config.yaml
n_layer: 16
d_model: 448
n_head: 7
n_kv_head: 7
head_dim: 64
d_mlp: 1024
vocab_size: 3394
activation: "swiglu"
norm: "layernorm"
norm_place: "pre"
norm_eps: 1e-06
positions: "rope"
rope_base: 10000.0
rope_fraction: 1.0
qk_norm: false
attn_scale: 0.125
bias: "none"
tie_embeddings: false
parallel_block: false
init: "normal"
init_std_qkv: 0.0337
init_std_o: 0.0337
init_std_up: 0.0337
init_std_down: 0.0337
optimizer: "adamw"
lr: 0.000953
beta1: 0.95
beta2: 0.99
weight_decay: 0.62
lr_head: 0.00535
grad_clip: 1.0
warmup_steps: 201
schedule: "wsd"
decay_fraction: 0.484
decay_shape: "linear"
final_lr_fraction: 0.02
batch_tokens: [131072, 262144, 524288, 1048576]
seq_len: 512
doc_mask: true
train_tokens: 1070000000
steps: 2720
dataset: "wikipedia_en"
MLP neurons of a small language model. Each row is named by its layer, matrix (gate and up: input weights) and neuron, and shows model dimensions 240-335. Each number is 200 + 30 x the weight over its row's rms, rounded and kept within 0 to 999. A neuron's up and down rows have the sign that makes its largest values positive.
Before each neuron's rows, "fires in" lists the words (lower case) most often at its 100 highest values on Wikipedia text that the model never trained on.

fires in: "by", "according", "to", "of", "from"
L6.gate512,199,149,188,208,196,209,174,169,184,207,255,164,173,175,176,198,202,242,189,196,186,189,179,194,228,180,216,227,233,195,225,210,222,169,166,195,207,228,201,196,164,227,174,234,136,242,218,168,224,176,157,248,222,233,222,197,182,172,176,206,160,221,142,193,204,177,242,165,212,169,221,204,222,221,185,244,213,190,206,194,174,241,190,212,182,192,210,197,193,202,226,167,179,211,152,176
L6.up512,208,183,177,220,227,182,175,200,186,172,224,232,250,142,234,170,224,217,165,220,278,206,164,229,187,165,216,174,186,192,247,226,227,193,206,188,181,216,203,165,174,238,218,227,202,223,197,208,236,250,241,171,225,199,187,177,219,220,247,233,256,214,230,209,169,191,183,190,195,205,170,153,183,170,184,237,131,162,164,147,178,183,214,251,212,218,179,142,190,155,149,227,197,220,257,232

fires in: "rus", "working", "work", "worked", "composed", "along"
L4.gate870,126,222,191,196,192,146,197,177,170,194,210,188,156,188,206,203,191,170,202,233,173,246,204,189,207,202,179,203,206,215,250,251,165,132,178,161,191,195,182,229,213,183,225,225,163,236,179,159,199,224,232,161,237,246,226,145,226,125,189,210,183,188,173,186,199,177,203,229,224,228,191,201,249,204,199,177,190,226,240,205,175,169,157,253,231,182,187,240,154,171,201,243,218,208,214,182
L4.up870,214,219,238,267,172,206,261,222,195,199,188,184,198,174,202,208,194,223,250,185,161,189,188,175,183,210,206,240,230,122,238,189,200,227,189,248,199,215,186,183,188,206,221,194,193,161,147,173,200,194,229,221,200,232,199,243,183,161,200,257,209,187,241,210,165,226,181,163,180,212,206,192,214,234,201,174,172,172,254,160,202,210,173,159,174,223,188,208,223,229,147,216,183,201,214,204

fires in: "a", "an", "the", "s", "most"
L13.gate132,190,228,227,172,197,232,186,212,263,225,183,229,210,189,216,194,214,210,237,214,224,216,208,263,193,237,190,199,254,237,202,227,196,217,193,233,208,193,200,213,234,170,192,148,147,177,230,224,198,271,118,189,167,174,180,211,228,199,202,215,191,233,167,206,190,207,243,214,241,182,160,225,208,203,269,211,226,231,211,140,139,227,244,240,229,246,274,192,186,203,188,202,156,190,206,215
L13.up132,209,237,204,199,251,230,233,240,170,216,184,141,169,191,267,208,221,206,156,259,183,158,228,227,195,193,140,167,222,269,214,206,218,252,108,258,245,155,243,149,241,133,173,177,193,235,163,197,186,214,152,171,222,182,217,196,189,211,136,222,173,171,250,231,261,169,219,183,154,205,183,194,152,166,174,183,229,183,228,226,250,218,212,249,227,176,220,202,191,193,238,214,190,205,194,158

fires in: "the", "s", "first"
L6.gate347,177,260,224,173,221,210,175,149,212,126,211,231,217,162,254,192,251,187,172,168,238,121,258,224,174,176,268,208,214,184,245,202,172,174,203,209,208,236,176,145,172,192,244,190,221,195,221,173,183,176,170,201,184,196,188,125,142,206,256,203,121,202,182,176,256,174,180,178,206,221,170,176,229,203,223,156,219,214,231,180,175,173,221,217,198,264,200,188,199,198,205,175,200,191,194,228
L6.up347,186,252,183,243,211,206,173,149,205,194,210,235,227,205,228,214,199,219,197,182,248,180,204,175,184,182,163,162,191,209,208,190,203,213,158,186,219,186,205,199,222,155,213,188,228,189,167,207,164,239,253,212,241,181,185,216,220,240,177,205,206,226,243,203,180,196,193,187,205,226,217,216,137,208,198,152,197,175,217,212,168,195,188,231,179,267,152,197,147,192,163,166,222,191,176,202

fires in: "born", "known", "nigerian", "a"
L7.gate744,166,196,156,234,220,185,225,196,214,191,262,187,191,195,205,183,163,197,161,241,183,196,175,227,196,219,181,162,200,227,188,212,231,198,171,222,243,245,186,221,122,214,270,223,198,194,199,167,189,181,215,214,202,213,234,226,209,195,210,205,250,187,171,197,253,220,248,198,167,228,196,218,194,215,181,258,258,199,242,206,211,148,159,183,139,182,133,189,200,175,221,179,99,154,179,181
L7.up744,163,188,157,148,222,184,222,187,177,208,171,191,216,151,211,167,184,232,192,179,201,207,201,200,179,183,215,181,209,210,210,210,191,221,224,214,218,211,154,231,262,176,195,180,234,217,226,238,178,210,165,249,181,219,183,209,182,229,183,187,189,216,179,145,223,250,170,243,205,196,185,187,175,197,228,204,230,236,197,242,168,207,244,192,209,217,209,182,209,201,167,233,205,159,180,218

fires in: "he", "she", "heart", "we"
L2.gate542,220,187,139,232,230,203,208,254,197,198,145,185,184,201,238,200,194,171,215,226,165,209,220,222,181,155,177,219,200,188,163,194,317,202,217,225,186,177,199,162,174,191,180,245,273,222,182,222,168,169,152,153,185,256,181,237,184,218,193,161,262,235,194,195,188,169,161,166,217,192,185,188,229,168,216,215,204,220,231,206,219,210,189,227,167,182,255,122,217,196,137,194,202,188,199,187
L2.up542,203,214,235,244,235,157,209,187,170,250,193,162,199,220,195,191,231,218,140,251,186,240,214,236,197,206,179,193,178,223,210,157,210,250,179,182,158,158,186,143,126,141,164,173,194,180,199,166,272,187,199,164,194,231,232,213,205,199,199,199,229,212,199,164,186,188,167,206,226,162,192,193,234,225,186,166,192,242,204,203,185,173,188,214,172,172,202,161,251,214,251,144,205,151,248,223

fires in: "of", "the", "1", "pacific"
L7.gate204,196,157,240,206,155,242,234,209,212,195,203,164,200,206,154,205,154,207,186,210,211,197,207,209,186,213,209,214,242,193,196,253,194,187,155,183,231,252,214,197,198,163,238,204,204,168,176,234,231,235,207,201,202,215,170,270,158,273,201,183,212,183,243,185,207,180,235,194,180,247,146,143,174,150,178,230,258,162,170,230,229,202,263,195,176,291,164,225,195,182,182,237,225,231,233,190
L7.up204,169,205,238,174,220,215,187,205,203,159,175,204,225,169,239,151,195,212,178,177,203,211,213,131,174,194,166,179,192,190,228,211,228,221,125,203,176,170,203,127,143,164,196,181,205,183,219,234,240,188,239,243,251,202,132,191,256,223,200,207,230,197,170,176,196,213,215,176,181,202,212,229,196,180,147,210,218,207,233,193,115,235,236,199,187,253,199,215,165,230,191,230,259,263,173,202

fires in: "but", "and", "as", "however", "then"
L8.gate388,163,182,214,211,214,196,187,189,174,196,241,185,221,237,230,168,162,182,234,173,169,223,215,194,148,127,159,241,242,240,119,167,166,215,139,199,158,190,213,222,242,169,215,234,209,162,242,175,225,165,173,186,228,164,173,135,192,174,212,158,240,224,219,213,214,182,208,183,203,222,165,196,206,190,173,182,204,193,205,162,213,187,211,182,231,186,192,177,215,197,180,206,184,222,204,206
L8.up388,176,185,166,249,216,204,162,174,203,190,202,214,163,215,245,127,173,272,196,238,269,194,231,162,197,219,198,172,162,209,147,217,210,217,178,172,181,187,187,181,212,217,209,207,235,134,204,167,197,181,165,203,239,201,204,172,179,169,242,189,180,207,187,212,202,214,236,236,226,223,193,129,207,221,189,193,161,222,191,189,196,178,213,240,234,161,190,210,210,200,253,220,254,199,262,207

fires in: "at", "on", "quarterfinals", "for"
L5.gate784,230,193,200,258,148,223,187,155,190,224,243,211,151,222,217,222,176,234,233,176,257,211,234,144,221,201,151,195,206,154,160,170,228,189,182,257,200,204,242,167,215,210,185,182,183,216,181,160,119,224,180,214,215,218,231,164,149,226,207,173,178,219,185,236,172,177,232,250,169,243,166,185,202,188,217,188,187,198,226,217,182,190,181,209,214,232,231,178,251,214,187,176,177,216,195,195
L5.up784,190,198,151,182,199,251,215,235,165,172,185,137,180,237,209,227,169,193,203,261,188,204,178,179,189,198,214,212,194,256,177,210,276,216,232,130,257,175,187,208,166,222,194,216,213,230,219,191,188,184,212,184,195,202,216,233,203,214,187,203,168,205,213,187,225,192,260,216,187,212,198,189,209,190,175,200,199,265,175,230,164,241,261,226,194,226,136,223,181,140,186,211,239,225,188,180

fires in: "as", "also", "and", "or", "then", "later"
L6.gate169,230,201,242,173,197,214,205,140,210,175,214,149,202,218,206,203,190,201,179,237,166,177,182,217,103,234,189,166,215,201,188,228,196,197,218,182,178,153,172,213,163,179,279,238,185,226,224,193,166,210,176,253,211,223,208,171,183,207,224,215,252,220,192,173,239,219,181,252,198,188,170,217,178,158,174,193,252,176,235,184,223,196,179,218,192,195,168,170,163,194,205,198,174,161,180,201
L6.up169,150,149,178,196,238,218,144,203,209,163,263,207,192,222,213,193,210,228,218,206,195,195,202,260,180,208,236,183,198,202,214,225,200,174,189,188,174,187,190,189,163,143,157,218,220,187,212,235,192,208,203,167,268,203,232,184,177,185,193,169,219,205,165,249,273,188,208,212,182,193,209,146,193,172,166,201,179,183,208,185,153,162,211,165,166,145,211,236,186,199,242,197,143,181,207,172

fires in: "to", "by", "of", "despite", "as", "following"
L9.gate552,208,180,224,232,219,189,196,196,191,257,218,189,206,242,220,227,187,246,138,195,189,233,204,197,238,189,154,182,238,234,159,199,196,219,226,242,199,242,177,162,160,215,204,213,183,237,147,178,157,220,166,176,238,220,205,236,185,240,170,194,236,199,143,185,219,205,229,173,157,208,178,231,199,182,142,228,195,219,197,182,146,224,219,231,165,192,191,180,173,161,287,199,170,203,219,180
L9.up552,189,150,187,235,250,198,187,257,215,225,190,232,230,154,217,182,200,197,166,286,226,210,230,248,167,222,283,238,235,216,190,230,225,148,202,190,218,174,164,166,193,218,180,199,205,184,155,226,176,190,181,243,224,210,154,211,186,185,258,189,231,232,193,139,162,227,244,237,178,208,192,149,183,232,163,181,212,232,236,243,192,226,157,203,210,151,194,241,245,227,149,275,172,209,166,181

fires in: "of", "vernon", "ken", "vermont", "santana"
L6.gate385,202,233,191,229,194,250,226,174,170,221,224,183,215,192,202,210,141,243,207,176,193,189,200,187,209,222,129,154,235,202,212,197,212,223,199,191,199,195,178,218,165,241,197,230,167,226,196,157,180,182,207,167,203,202,219,122,257,168,212,204,221,224,188,264,196,186,230,175,187,223,206,228,181,141,194,226,242,217,197,176,194,221,202,151,206,169,190,203,279,172,172,194,252,164,192,206
L6.up385,148,214,197,184,120,202,178,229,172,206,259,182,257,216,192,223,232,200,148,208,181,174,158,228,196,208,258,219,185,173,223,145,215,207,172,204,170,192,218,223,159,207,195,178,226,240,197,242,259,223,168,211,164,235,190,204,190,171,155,177,203,167,196,219,178,202,221,197,179,195,217,154,181,210,219,219,203,135,236,183,127,260,195,198,170,189,225,175,236,262,142,164,198,196,224,137

fires in: "had", "have", "has", "between"
L2.gate319,229,167,171,185,162,193,200,229,229,212,231,234,205,197,229,258,205,177,190,262,226,181,162,169,128,215,191,178,212,265,250,168,170,261,220,188,248,223,158,205,199,175,143,208,223,210,178,214,203,199,195,210,189,148,200,108,233,193,167,185,148,201,167,158,211,219,184,218,154,204,198,181,233,185,179,169,187,239,218,187,208,213,225,166,228,194,218,220,246,183,257,236,213,172,198,181
L2.up319,204,216,200,187,222,237,196,231,220,190,211,263,182,212,187,155,211,188,210,262,254,212,208,182,186,182,184,197,229,216,196,174,225,159,169,205,202,209,156,205,184,185,238,209,197,200,155,212,239,188,193,270,222,194,245,209,186,173,195,184,178,193,230,233,170,198,198,236,201,219,190,196,188,223,171,204,135,238,160,196,162,186,190,206,250,152,192,244,243,193,191,196,204,155,198,194

fires in: "that", "as", "which", "who", "they", "of"
L13.gate554,223,218,148,247,225,213,174,134,225,199,214,216,223,174,231,208,153,157,184,238,200,214,211,217,206,206,208,165,181,142,190,182,211,229,212,163,183,194,169,200,146,184,151,189,202,249,234,205,153,244,224,195,202,246,197,224,217,147,214,195,240,206,196,282,173,219,198,222,113,252,227,242,265,210,185,145,206,158,221,177,184,227,198,194,240,225,239,216,193,202,236,183,220,224,223,183
L13.up554,167,140,219,267,171,188,173,169,186,204,194,184,183,224,142,236,275,193,172,187,164,208,161,238,155,208,188,151,190,177,171,211,208,184,209,189,241,161,186,176,206,252,208,229,190,186,214,224,252,205,192,197,171,167,216,150,260,177,177,156,203,173,171,190,238,171,236,221,165,206,188,202,231,188,198,235,216,163,169,215,141,194,144,208,169,153,232,184,193,236,217,167,174,172,189,220

fires in: "for", "of", "with", "from"
L9.gate684,243,169,200,227,260,258,203,199,211,166,204,159,190,138,133,233,193,172,176,273,208,236,217,207,239,150,180,177,197,229,192,180,163,221,113,200,228,200,195,152,211,243,193,218,228,291,189,208,226,202,183,221,216,207,184,141,179,183,186,210,224,207,204,172,211,158,216,188,200,242,182,198,169,222,168,190,191,196,212,183,152,213,188,214,190,219,146,207,167,212,236,177,164,178,204,246
L9.up684,172,202,210,219,237,240,203,188,191,206,215,247,198,253,200,194,230,270,192,198,180,212,199,224,288,237,189,187,175,171,211,191,191,218,186,171,156,245,248,201,177,184,214,214,180,222,191,210,231,228,191,181,176,229,209,196,180,225,185,189,172,222,153,249,235,185,191,96,175,243,180,210,257,194,196,210,191,211,149,204,160,158,203,176,250,245,215,202,127,201,191,213,183,232,173,218

fires in: "made", "given", "presented", "earned", "gave", "considered"
L5.gate593,189,166,213,190,241,166,179,211,180,195,218,124,176,212,159,195,150,205,133,191,179,189,209,212,219,190,166,132,207,216,223,186,248,130,187,185,185,166,201,164,235,193,238,175,212,216,259,201,160,190,158,175,235,217,211,174,180,142,230,214,229,200,210,211,189,196,249,173,211,234,147,183,220,182,224,188,194,242,183,233,191,204,167,167,209,234,224,178,240,220,218,160,192,213,224,218
L5.up593,216,235,195,236,210,199,230,220,165,216,142,194,230,225,171,207,207,252,167,229,144,224,212,165,199,261,180,191,203,190,177,203,191,204,311,142,245,191,169,187,200,253,226,253,208,201,238,182,223,195,202,208,249,212,200,200,169,181,255,176,228,241,212,213,216,294,173,195,270,206,218,167,229,191,178,174,208,168,178,179,201,203,247,187,154,167,197,224,197,206,212,192,205,165,225,206

fires in: "to", "was", "is", "were", "be", "not"
L13.gate309,200,254,194,231,212,227,169,189,209,261,210,230,176,216,218,221,178,134,199,201,230,260,207,173,216,152,185,144,227,204,198,153,164,201,177,216,162,190,209,206,206,187,202,209,182,171,223,188,229,162,160,214,159,175,181,232,223,167,189,219,188,199,223,233,149,197,195,239,239,186,230,177,175,178,172,201,204,199,200,204,212,236,215,209,204,272,229,192,247,118,132,220,192,202,120,215
L13.up309,212,198,174,201,140,213,172,167,236,248,195,234,207,191,133,205,125,178,190,224,284,222,170,178,183,186,156,193,190,269,198,178,215,223,163,207,128,173,180,193,181,224,179,181,176,160,250,174,239,194,178,222,137,211,237,229,188,183,213,198,127,243,224,175,177,223,215,221,222,186,184,204,181,183,190,229,199,238,237,180,282,192,240,201,201,231,160,226,241,217,213,188,189,194,189,253

fires in: "has", "have", "had"
L13.gate955,173,191,172,163,192,184,194,244,284,258,186,219,255,198,183,219,210,226,168,217,198,237,181,245,181,169,211,220,146,190,261,164,140,238,180,219,185,220,234,202,207,223,219,228,188,205,229,223,217,184,215,178,185,152,165,115,184,197,199,209,210,211,250,179,177,184,193,245,213,181,171,158,169,229,203,158,212,216,230,173,189,150,213,178,199,178,212,219,226,156,233,198,218,233,201,165
L13.up955,211,240,185,254,226,203,181,256,170,205,134,234,208,198,205,210,195,212,233,194,224,205,183,207,201,189,167,178,214,146,154,200,184,218,268,223,154,231,156,241,175,200,199,223,209,210,217,190,161,220,235,209,188,231,229,209,188,156,193,202,207,172,219,226,197,219,309,153,179,227,234,211,198,191,227,186,227,265,188,242,232,227,246,221,217,214,141,163,189,184,231,205,142,180,157,215

fires in: "of", "from", "at"
L9.gate861,187,227,165,192,204,211,220,197,188,191,266,177,263,187,206,179,189,238,203,249,173,232,214,180,206,195,180,178,167,179,181,185,212,165,201,176,202,250,212,160,205,227,197,215,213,246,258,196,211,192,151,193,194,200,230,244,229,156,257,189,242,210,189,193,233,204,213,205,158,233,242,210,186,208,197,185,218,264,234,207,216,198,225,159,165,164,196,168,215,247,290,195,200,203,218,199
L9.up861,179,236,226,192,186,217,253,175,189,206,203,206,191,171,151,192,283,177,182,142,142,189,145,186,193,166,217,227,230,181,190,186,199,151,230,170,172,206,225,156,186,133,195,203,177,216,202,218,192,263,173,123,163,179,225,225,171,175,211,235,186,276,254,178,186,224,208,205,201,215,146,231,217,208,203,168,177,206,204,198,146,195,189,203,197,216,190,251,211,219,156,202,223,244,192,210

fires in: "of", "all", "in", "various", "by"
L8.gate744,185,182,214,192,162,200,183,202,230,160,198,212,242,215,243,182,192,185,223,221,192,225,174,228,230,204,206,206,189,203,218,148,268,279,199,213,210,173,199,187,211,208,198,202,135,205,175,198,172,227,206,240,186,193,186,207,209,157,191,212,223,166,229,182,281,175,249,184,169,208,181,171,229,210,166,178,229,226,135,137,195,175,184,215,170,221,205,216,200,218,204,151,245,157,207,162
L8.up744,207,188,204,155,200,249,251,249,264,199,178,179,182,257,213,196,227,136,187,192,283,208,183,195,191,159,127,241,206,150,193,189,232,226,229,222,195,199,232,167,276,198,175,174,189,190,183,210,190,225,204,212,214,200,189,227,196,196,210,214,161,203,208,218,230,144,191,129,225,204,233,177,147,232,212,284,211,188,177,188,185,231,179,182,182,206,186,240,201,202,170,201,225,211,243,174

fires in: "to", "would", "did", "not"
L13.gate867,163,189,202,261,186,177,197,171,194,251,182,210,216,194,245,207,180,164,215,218,191,193,247,159,180,205,205,210,188,193,162,180,230,236,170,215,157,185,211,189,182,167,164,214,226,226,199,231,178,182,166,250,194,227,178,186,141,207,240,177,206,257,189,157,224,252,141,213,191,202,215,207,173,225,151,204,147,231,188,191,208,234,246,227,163,203,233,268,243,196,173,206,164,191,105,252
L13.up867,191,219,172,186,187,213,149,208,179,181,217,194,197,191,168,225,203,168,145,265,195,192,214,194,173,209,179,181,195,227,200,191,207,205,185,301,188,262,204,129,259,214,205,224,167,214,199,181,180,177,198,196,171,225,241,185,161,228,240,196,180,195,205,162,169,227,214,192,231,252,187,186,208,201,157,184,159,206,154,227,182,255,249,149,189,159,264,223,237,228,176,194,208,218,225,244

fires in: "also", "international"
L2.gate317,223,226,226,223,184,184,204,215,218,189,215,183,197,160,141,240,187,210,150,210,221,226,171,199,196,230,179,184,218,232,198,239,134,220,204,171,162,314,202,164,235,198,193,226,261,217,225,209,237,239,160,181,195,213,208,187,200,163,212,204,204,173,158,269,209,213,167,188,180,196,231,171,193,255,163,200,189,241,216,199,206,218,209,196,189,224,229,162,202,170,187,194,205,194,194,194
L2.up317,275,222,213,163,195,213,195,219,198,209,205,272,249,201,161,243,265,251,208,266,184,287,214,211,191,197,270,178,166,155,246,193,206,259,188,235,214,193,186,211,188,185,185,261,178,200,187,220,175,190,199,218,217,170,179,177,243,219,116,217,187,199,182,161,189,258,197,218,214,203,202,170,228,217,198,247,194,212,245,206,203,171,190,198,194,228,219,194,224,228,162,164,175,167,232,213

fires in: "to", "initially", "not", "soon"
L8.gate362,184,199,230,227,206,200,182,182,163,208,190,200,198,188,164,207,257,236,195,192,211,175,229,182,182,189,183,174,198,221,132,202,213,217,198,134,214,192,144,200,225,182,177,204,252,142,228,164,214,188,186,241,192,201,207,182,185,262,202,225,194,203,220,194,205,196,196,232,209,191,254,186,186,172,222,189,208,223,214,203,148,213,212,212,196,292,158,211,193,207,191,247,257,165,160,189
L8.up362,223,244,181,211,170,194,212,187,171,238,217,263,176,183,178,188,261,201,228,237,232,179,158,185,168,152,205,216,178,174,210,220,194,191,205,215,190,194,189,252,197,228,150,225,201,121,213,186,221,178,209,231,175,212,182,192,216,213,206,185,148,234,179,219,185,285,183,194,187,168,201,202,192,116,217,218,216,237,259,219,207,225,233,182,158,222,173,246,255,207,207,258,237,197,219,226

fires in: "it", "himself", "she", "suzuki", "him", "he"
L2.gate765,223,169,99,211,197,186,217,219,193,191,209,179,186,183,216,191,172,151,170,256,213,207,247,155,212,214,154,235,187,209,175,213,202,167,133,159,211,183,213,213,260,245,193,217,289,249,162,197,194,217,164,186,205,255,237,219,174,150,206,194,166,181,176,179,208,181,226,211,200,179,195,203,211,188,217,209,186,192,210,217,198,164,144,163,223,158,236,191,238,218,175,162,228,213,243,160
L2.up765,180,235,264,180,258,245,211,213,178,193,212,202,155,240,180,185,228,230,138,290,231,236,208,190,174,219,169,214,216,237,152,171,195,238,211,205,280,190,161,232,199,196,228,251,206,182,168,220,171,138,181,226,168,166,218,218,209,241,236,189,170,218,191,177,217,226,167,205,165,216,168,255,181,186,154,210,162,189,316,220,226,252,242,178,263,208,185,206,232,200,184,237,182,179,226,169

fires in: "to", "of", "with", "at", "help"
L9.gate920,187,220,215,245,207,205,224,228,199,174,225,180,190,201,203,207,220,191,207,206,200,233,222,168,254,257,194,164,196,210,190,234,170,203,184,174,257,198,180,195,178,235,181,228,204,163,173,228,254,239,178,226,216,252,220,153,230,139,178,208,205,138,175,237,177,223,188,156,164,240,198,205,186,233,206,169,177,190,168,159,172,170,283,188,170,194,234,174,209,222,248,173,219,203,239,212
L9.up920,183,162,205,257,237,198,171,225,126,218,210,195,236,195,162,256,202,174,178,242,161,179,205,233,213,188,218,107,215,230,186,182,230,172,221,195,230,117,237,175,227,185,204,202,166,211,193,221,200,170,141,226,226,208,188,171,197,186,219,207,207,155,201,193,191,239,202,208,209,258,209,187,205,251,182,228,156,198,147,190,162,148,208,201,200,130,199,236,201,219,253,160,131,213,160,176

fires in: "was", "is", "of", "in", "as", "from"
L8.gate470,215,240,209,192,261,171,226,166,235,242,217,191,212,225,229,194,156,211,147,210,178,154,169,224,186,162,210,96,193,205,182,215,233,220,173,153,229,224,161,229,202,218,195,214,190,190,142,176,168,205,188,201,221,191,201,213,186,218,163,246,228,200,184,215,206,165,240,214,195,195,244,171,192,244,205,217,289,236,146,183,192,225,247,234,253,201,192,219,134,141,192,201,198,187,159,213
L8.up470,203,206,237,176,227,184,221,193,220,222,114,201,244,125,224,250,207,206,227,197,129,167,234,260,228,212,225,186,212,170,212,178,173,216,200,161,167,233,142,197,210,209,209,226,177,124,153,233,212,192,210,215,202,261,181,213,182,182,202,206,252,230,255,197,198,257,168,212,164,201,193,215,235,205,222,168,227,155,239,271,138,231,211,212,194,149,231,221,153,184,141,198,149,185,172,197

fires in: "by", "from", "to", "the", "noted", "in"
L13.gate191,230,159,194,217,189,260,251,211,134,233,258,195,276,132,285,179,265,197,223,188,203,241,195,176,210,195,213,192,212,197,212,178,231,173,197,169,246,233,205,167,260,212,200,184,166,251,165,222,167,190,180,218,217,185,190,214,228,220,202,227,159,180,178,195,213,223,234,250,205,200,166,195,183,236,157,193,227,238,197,203,197,211,245,180,231,217,204,190,204,195,203,176,217,174,200,198
L13.up191,196,223,201,175,192,211,179,216,267,177,185,174,205,202,207,254,217,210,186,146,225,204,189,248,179,278,195,206,219,186,193,205,200,207,154,209,232,214,198,183,215,193,185,161,200,212,212,204,208,156,201,208,239,197,165,184,201,151,218,201,182,184,168,190,210,204,192,203,182,239,223,193,190,182,227,213,194,228,213,190,181,205,161,109,186,247,228,165,243,200,176,246,201,219,212,176

fires in: "his", "her", "my"
L2.gate944,213,197,154,184,209,152,217,191,209,215,199,208,246,179,199,279,230,132,242,225,230,169,206,208,176,194,218,187,185,221,237,227,217,246,197,179,199,186,174,213,225,209,182,205,196,220,231,208,174,242,156,190,178,213,154,203,186,214,224,154,175,200,177,223,112,216,205,199,136,178,195,237,209,162,186,252,244,192,241,157,238,204,223,182,197,194,206,206,215,209,195,177,222,167,220,147
L2.up944,216,232,170,157,239,196,203,151,195,177,193,204,149,234,201,199,227,180,209,184,204,184,201,183,230,210,181,163,190,294,238,193,186,227,174,235,230,194,200,228,165,210,215,183,190,226,123,236,160,166,178,139,172,206,219,190,210,219,204,200,183,207,213,256,218,247,224,207,205,175,166,154,208,165,181,243,197,175,226,111,213,210,176,145,204,216,190,212,229,135,187,161,194,195,196,159

fires in: "his", "a", "her", "one", "headquarters"
L7.gate712,207,217,153,176,204,187,243,210,237,174,195,232,169,222,182,240,233,204,145,183,202,267,215,230,154,149,169,196,174,189,206,178,248,201,172,181,201,238,201,232,188,214,160,204,205,211,203,204,208,187,187,242,200,183,167,245,248,192,224,241,169,200,182,192,205,184,220,158,151,152,218,211,224,221,214,198,197,201,204,167,188,159,193,217,146,198,204,209,188,187,193,216,229,258,234,213
L7.up712,209,195,265,164,215,190,200,189,171,240,192,154,206,223,198,240,208,204,241,205,202,216,209,170,211,223,165,163,218,243,182,163,209,229,203,252,215,113,161,193,246,242,181,215,186,166,183,203,202,206,235,217,207,219,226,194,193,201,173,231,259,246,169,208,198,210,201,239,191,172,205,192,235,190,227,303,190,185,196,177,217,201,175,197,194,195,196,224,203,215,230,205,186,230,180,213

fires in: "that", "because", "as", "if", "unlike"
L7.gate490,149,224,167,261,159,181,164,164,174,155,173,232,214,211,218,243,204,171,217,215,203,200,187,203,230,185,223,189,176,206,236,214,175,176,205,216,184,200,206,200,247,192,190,219,194,239,197,181,237,228,211,171,178,213,233,188,247,212,202,240,259,207,221,213,239,161,187,249,181,228,225,157,218,234,220,170,203,153,234,232,192,210,239,186,200,162,227,267,148,215,184,174,200,218,162,216
L7.up490,137,208,232,173,246,193,198,267,187,252,224,262,185,223,168,274,207,179,147,206,186,225,149,228,214,184,197,134,201,229,222,235,212,164,172,219,222,212,151,206,182,227,209,202,186,192,205,239,217,223,199,233,196,173,180,161,239,177,217,219,238,223,204,221,211,207,194,253,206,227,191,226,233,260,154,214,192,208,205,221,209,218,184,200,234,157,178,222,206,196,256,199,116,161,184,241

fires in: "a"
L13.gate945,215,202,203,172,249,156,225,205,234,221,199,183,191,218,220,180,200,189,218,209,159,148,154,265,251,192,203,174,155,260,185,241,207,179,161,209,154,152,216,181,239,219,226,168,220,194,149,187,154,197,242,178,179,194,190,246,164,209,147,225,218,182,176,202,161,203,200,162,259,240,220,208,193,215,169,220,165,227,185,183,230,171,198,280,192,225,199,188,148,200,224,174,121,195,199,175
L13.up945,229,270,132,193,161,203,203,160,189,231,176,192,204,241,173,170,183,228,175,175,214,225,227,208,188,183,219,197,184,201,217,205,207,249,266,190,283,246,210,220,207,179,191,136,189,215,214,235,204,184,184,161,196,167,215,186,225,204,191,259,199,153,211,183,185,230,182,238,188,203,205,217,208,169,206,289,210,168,221,146,151,166,215,220,227,221,264,193,223,217,179,225,190,233,218,233

fires in: "was", "being", "be", "were", "confirmed"
L13.gate567,206,199,220,231,204,175,208,201,222,287,164,199,193,194,220,177,239,209,216,190,209,192,233,205,228,169,229,240,227,220,216,232,199,222,213,214,147,197,227,217,183,164,170,285,192,171,214,196,192,174,177,232,203,195,185,165,232,213,233,227,214,170,227,239,171,184,205,181,205,250,213,187,199,241,165,198,212,252,266,193,226,204,207,216,250,192,238,189,162,198,219,220,203,223,145,251
L13.up567,237,216,248,186,162,200,173,233,199,199,185,195,235,202,187,246,209,186,160,155,227,211,178,241,217,170,246,185,173,175,238,212,196,179,165,189,175,198,208,224,203,234,203,227,199,205,179,245,190,231,207,223,236,200,222,172,242,198,187,135,189,209,175,236,195,232,214,213,236,186,211,177,169,201,186,238,214,221,212,176,207,208,219,185,233,208,172,275,218,177,187,200,202,221,182,254